{
  "num_key_value_heads": 1,
  "init_std_o": 0.0,
  "learning_rate": 0.00806,
  "schedule": "wsd",
  "max_seq_len": 512
}
MLP neurons of a small language model. Each row is named by its layer, matrix (gate and up: input weights; down: output weights) and neuron, and shows model dimensions 64-255. Each number is 500 + 50 x the weight over its row's rms, rounded and kept within 0 to 999. Numbers have three digits each. A neuron's up and down rows have the sign that makes its largest values positive.
Before each neuron's rows, "fires in" lists the words (lower case) most often at its 100 highest values on Wikipedia text that the model never trained on.

fires in: "would", "may", "can", "could", "must"
L6.gate818:427558530541498587480527474553501504454466461510516570477414465395465506488458541528545546549531441436557566454520385493510535595473547457475514482549528570505481546498525579514507561450462524479345434474539535559538421529575587444527565532492478531437476486599480556511352455479588392439492530429461558494469529521593482518515544547470499568433485572428532490525558436401532460508519547520579493456566548482535564579418554525463509413538535462529570455453512492528506563493530471479539542437595531511518539478519525428564478538447487512478586533492487520471525517574498509480
L6.up818:465474499479518431488534603494510527532566538474409529438523494468524463510582428465520442607578450546488507420477490627461497568504579442522552448417482493522464549519531453468518553425544514504473463455453564478589563538536469409580497492579582519509484485597477466512415463474407436481482466554498537530464464411454505553517437424433523460368457627523489569492528443481496426531576534506557453543544476574495510528552500456498427458510481524358526514472522523451465625465503455489438529431520530513622576491516492551515427388462502537501596558510492417504578495436476532482
L6.down818:537443497460520533420534444496451441572507458453532522510409408440552476477445515530563575583552529524462469495576489504511574540563477451521481421525447603520596480488524493478499596493490530425495451511465587514518404490520556493576527538515504570602492437515491459515536382559503470482468402421458577532496483540513502481598501485546470529438482414500585492563572456430497518467601502477500453440432517405498604506518544552513606507533451585571472505523402494567466504521494481470496546433572531559548520531474529468536409547536491449498506494487469541514480513477491541469

fires in: "while", "although", "career", "appearance", "though"
L5.gate669:574534453555435573472523512562565433466532575512497527526541421530538463527553488512451518536465625523527468412465421455506461540433552482547470439527589562563451548585475449509486536547484434523554403504526413572581497594465497528556500490549498495416511547401526516449544527503571514495550628470458507528501495452564615481509496541480526463554481530535509584528566525475522503497484434601461538538523474476458445416368547376443452455488523576501427508551419520459414566480510486559477498452545527465475513496506617397531487474530482552476578520499520481494478467508414603595
L5.up669:497547538482575462543490530536486504407562576567490601468545454469523570562495554546512463444561586490481482494432471484495445443497498485485611436489433576481477538535472580501474518506543464444499466425449495474519548598519533493507512482489514583405583442515549451464523427466540480494519481594463480450405544534505603501490540408484505540498477522558525507447558435442396508440523425460483463486469528502450511470503535583460401457534556566470472522501432495614399602397473572589489505540424536421471482484606415471533405553543449525474509558453524544453453467418513398560
L5.down669:521524534550472463535443521479567541471538525490537477512578367459630519511540538512509560461437615505547473462468430475505492443440472485529485536546585532464505461549435457585551596483507514518451505465528516449418496573424563563548510535579518498550608621477516416394481403537436435404586517597554555489517490452426524447435451491531484520474511606523454582484530424518487528555475466520468498562498469494483558483505550433499517446460521622380467474516455414498398510409463448457530499507450494497487540526433470522520488521575502514523522521511570500416572433402486481472

fires in: "he", "it", "she", "two", "film"
L5.gate418:418453482499534527493477399453497510576488467423498444438499581416480483555500571441496483482503566492515533475448570471527452478448473505505472611483466516480500537542494481480405456519555472534474443497521541478508458622502467433472476550523505483487487474535506446509527457441480540480497622505516465473539500572527461494599477484527628458483539513474483429519509560632508462538513463517490450505584402466484505435482459466599518532461483433460502579422508608427490537505507397474594571441496415510455494522428469522567517490496538501518486513583453593429626507491551413461
L5.up418:558489476525541482627446534453421499510413621505500591510482488537419531607534503470463585497594621478405461421438498458476448482509535492512552545492453488498434519484554494466534470606469468553461582497483471384422447546545577423523397442577602569586514443545530557457424450482485515515480546587554470463446494544524500545549424533497519586473508485540415457538514457459505544451572504558492511546554568518489426416428512432459476501447572540400581508467527467432500500468488538476440505398460489424504540529560495499519555414508568506409505462489425528528459481570469547471
L5.down418:451455423515457409391506423438443489532520572365451491502544505545419488534502504452562558460475493528414536385523457493481518505471414479500480592454409519545481506544520549409426509399458542525665452548501448489465514523482470470537506384541514488497508455517550461527446451495530481468501559548549486529456544525529525545490504398576534406428501461545409481609600513634507470384545530433497462539527486448449488575514535527577452443528577453383510489440577462538474463554545440444488467529554535571515516499488462547462433465524508439544365578484491462428637501554567486469

fires in: "to", "began", "can", "cannot", "not"
L6.gate1990:547549529496452494400456502506521471439589526466517488571458424582520471583559509477582499477524570489520518463495565470465484444488547483489512530602462612485433604483397512517409493432524462515529542437523507490579566510501456573513471490526606556510538485548574436531520470480434541543613442416525494525506477526535458466540603486470484601520538504479488521478485516508615436514556485460545504502491396522532469436529534501481547490521405547491440525420561563486482587439487509426510617495451451499482547447403533514418485515431559579477411506541442465383589589501487514570
L6.up1990:476423478508589478471507547443389466496520510490441505509512503514508448534448509546568448500500522533403505457515506435512556510505635449469476381477475464563507588491487465470573486573533453594438588469552539505436460635499413498521518488530529489473552486508485453518436492519469618413430420471519412561529472446479515545410439497485475516603558554543567484476500616561493529547489504560509490554536477559424550560550524432428527556567525501435512486424523486555534515459529446560541537496503599503449593500537585426410429505524441545488459441631563511493573552479466460489
L6.down1990:443484531405464577560458572551438476497502437494537523440424412471472528475489501491530469424438557542562425378450489528548517498565572483518537505555559523404446469539629592456497489494536508508524604551546461562498547442445546501464502519524547553569499535478524391467526515610434484449480522467558474514563504442480593590507536451471400401545466446426423403424580463450547490445528451539567521547506433501454467494519493561497577502447542437528517407536543553520537476460499586480434497475427455473527654591534483503466550463519457516569570574463519480492534499491495615590

fires in: "where", "which", "the", "defeating", "when", "first"
L5.gate381:518539466476522452500568538453529523528600543552551448554589471608564539678514493456439356459513445512596489436471475630434487464464574382527509493484496455502492611542505454513479445561574468570480475456547534472437519583539525539502379555372480531499500505524511508451513529632411401524530461467491526588541586487517578382622531564457588503440531570497567527526533482407490545536532401417468531486463540537424521505482578513516477491558459501472471537483495538511519479509460506465530594519514530517522446602524498541508521404495472427442533464589504440432522537495572509514
L5.up381:412438443599457460520530451562486478619528455444511375542517515538500465466477553452495467479474526486598492411374449518402586527515402529527513563510439468518462520441497550520601411473563525471502545477432504480522503581505536497502463512525536457467436513453498494506533542463510505506509536427461528491512502567561506505488522463483563450451485406563482453450570575524481416482501542490427514520505445476515569461525511551539401506503488474576548549446538503569511494487423549485521402509477622390523596509485511458514530482554463446517528500459465458510473340478495571490
L5.down381:553531497505561490516512459459547537503462511475547512555413508517488492545491482534539472446584551480458483498519497562521479537449470535475562574475546443425449495546536472487430537481492450515566477468528426556485483557571395485527515400462438495607511513515591470515486549544451497556479451459478599512480471465515474551511477337546486490399510562505444514335514475511500542562580546521489509451544402549647415569512519442535443498506482467531442564502494465475572383395501477454417474465474487536531490536455501409525511462534554470429532503556557459420543565465524549466

fires in: "had", "has", "she", "since", "then"
L6.gate1005:543560476461554476479511485518448534460468507538401422503558449456515585573432575531477483417469517542501451537546519488525476437495547453536473531439434452572496581479485480442513423582507551481463513505469562475481484497552415511572576417562562476535541541592531469553480438458482532513489415499574495430533520581512443513463427499526439535470572474520467533499493489512564420508484469457426552493546401562606545508466498522476537457542485436399532459477465467431466485508574484541545528487478464423536621515499552486498475509482511482537552502532454438458598514391439474618
L6.up1005:497565517529485544557511457473526489498536505515546432492496557507402540436502600492487613481460508386491462439529554415542550512481492542533480471457506522512532526497577556575493374585524486502542474514473505473480441532581465523492443524450590540494555552532491458421453514454458511528506541573565557482484548553437445454423494437528521433498498523582390562503511586524431428476504525493512507444544449424559442454498603509516449552447527529398469593455436504511508458501487393509525578470543493389445525410464472429466474496420484533568504505577569543483513501502495459497
L6.down1005:407473493483516515538379615492558435541489601522497522434574460495463607502477446429609501514487493440497562473637495515513481496423514372560489542544473385574456489491486531508454458530486456484610539474616579495504463572577485514459528447511512549462559520538591449527524457524386541482535492472512516458532525547506486445595482389479502671372478496524503426585478550497575524512577571471495541608537520508420456459501465491436546539427494521476509391470542497486560529484502532472594453476545496473503519449455441479457473457573513404533498502557561507489516546531400456569

fires in: "who", "has", "had", "received", "took", "have"
L6.gate547:445503483503377478465437510437450430487431486393436402463495502568546500545354482458420516489432523472488457552513535497431497495491514498429511416465459459387535524551495451514494504463409507464504593444498524384497501457540518415460497504494483524544543516451549472463533574518507529476457489546567636483468536538604499480535561474333444547453639441535486486487539523490517555449461567438593526482554445416511607407447483450501535494480438424572495485595472481470400493560556502436572550585470374525473478435501406532416502563448525531569490548501506448570528570515484515526
L6.up547:523498450495440538590436481403411506567555491468473537583461484454445481467511424505554435532445455448488576469511553529403450443460439443470468537418425495437413535463504456518426580569517531483607533439534566523626464533504620582518527520467450670560478557475523461641477542485439527492490444544566602445492507519468474456509538443458432489487500529488436523547479510605525577441550486416551543514468544541481455508580573421448460487519485520525482469484572537508551479515519617525554562532481437567580511449488445517429476454389521502559461433590426530564494532438457524564
L6.down547:429480421419512564539444455523513516509437492489493570470518462422506510509443581504556449360519557447435506534553565523580503434495490469391477409524447558500455500545539463521557467498496549522630508439497520460489508455575466521463478483535593516492465442618589569540454456481496427543452472461463525528558494446549553511615493449498460518482521479506492537553482467436518451456470504515520530475507383569605499538511564425480492473568518468447424503501417462517503508449513410523509476480621489493472537537417577523474503529534493437498471534526496551517511523524647500525

fires in: "took", "take", "give", "takes", "taking"
L5.gate1763:538429441442472507527477552426482525507476515442527466457624375385482487550415516482455486449450542422412519469424542509498522438518457559457450516596518517472535535473449513492497479444545577451582531500442541486500427500500568466462533503457445510487516496419494506617538548550592464556453498398470467533526491485471537486482494471458509515472471432407465593590510575453535514553483449460504514528561554462589532561512565515510491584511470427541478518499572448423487511577584496551614494484598528449550558600529510412504475551537438476552481495590449496492468523491441470498
L5.up1763:461416440466511576490445495526578500458529528555381554435475436517419414513534535495468482469502455505371472477642547582509543503473525466460414524550464439500523465494424543543470516444561491542468500500530503448513529477557450567581468439494416598524482516455477526420483515476581423544470497411564485532523516506420443450537523597444485501494491477478475494496499486455449459466451458500547509493462500434493458469474648452581467541502537363567491404558419480442464532448451474458548390493558423493502509505472441479445568523482563449504571466482529501524516531420514538342
L5.down1763:453518498524480454571555628453413525459497475433526430493539483425569582459443587502512431474526542513404475446510454524481530487463551500443530465537464542403460422433537480519523430521477564431671551469497463437511503529478565558496439492404593463512473485530590547501399494467423580513515570546445479519491470464617509502467501457460476473492460433467574570522542512505500498492503582469504595456543468472524460543487456514594471463557510355457580551482492503484623544578536466435520546391557480567508569463497449510429501491539437471491471382569514537478505559456466508631

fires in: "not", "s", "is", "was"
L5.gate1937:507454449488499441564564469522471456494542529503555531469406563582526464512538584460454450500471402495462569569502435497488475485498473448496574512501456598505530421364490484575490492532498440468483344486499531555537551459570573444470488481464437526451486517515469430453448406564478493471617512470577592434616488524505458470510462440448530507565548542505464566528490444486530466533431501439499491612368487476510583616498398589509551533445449460509515510488590419479506510600524460574559566459538524557537512576476431466544506502513463440443436528531512547480626538515481419450
L5.up1937:514599470494488508536509563514552504427466486581468528517417445505492538451591437488512515504448412506561404432511545486532387447451477428551494457428502498451404533570465530486497418496499495533497414461501457493459489537528408491462570488572577453530579460571523491407500497528551557491570488411492518564535407453611482551547535530507430468432465590523538506609474437436464545510441480530469497547522464493513580474521487547456575402474576409487482581462497504521517596503545302522491545452504505511480434464455471461470459515384440514588527587606555564557502529522459521509
L5.down1937:503529537480486465535429469554383498463574406489465418413483514522568509450508524501579576486520504499583506469476440494567478502488620468462507469463549503544514441528585598516465545484524466488574532454508483460557498549512542515425528492500443475474529434570559520457411503490425541412540445450442522465555550457453477544506506500457453527466512501453512495468513419506500515468510520473345434450517464436555472523539590537538484541536512436505512408482510471514566489475573440579525496601467514558542427487390512506473595532509495523477463417511534552613452487548483505474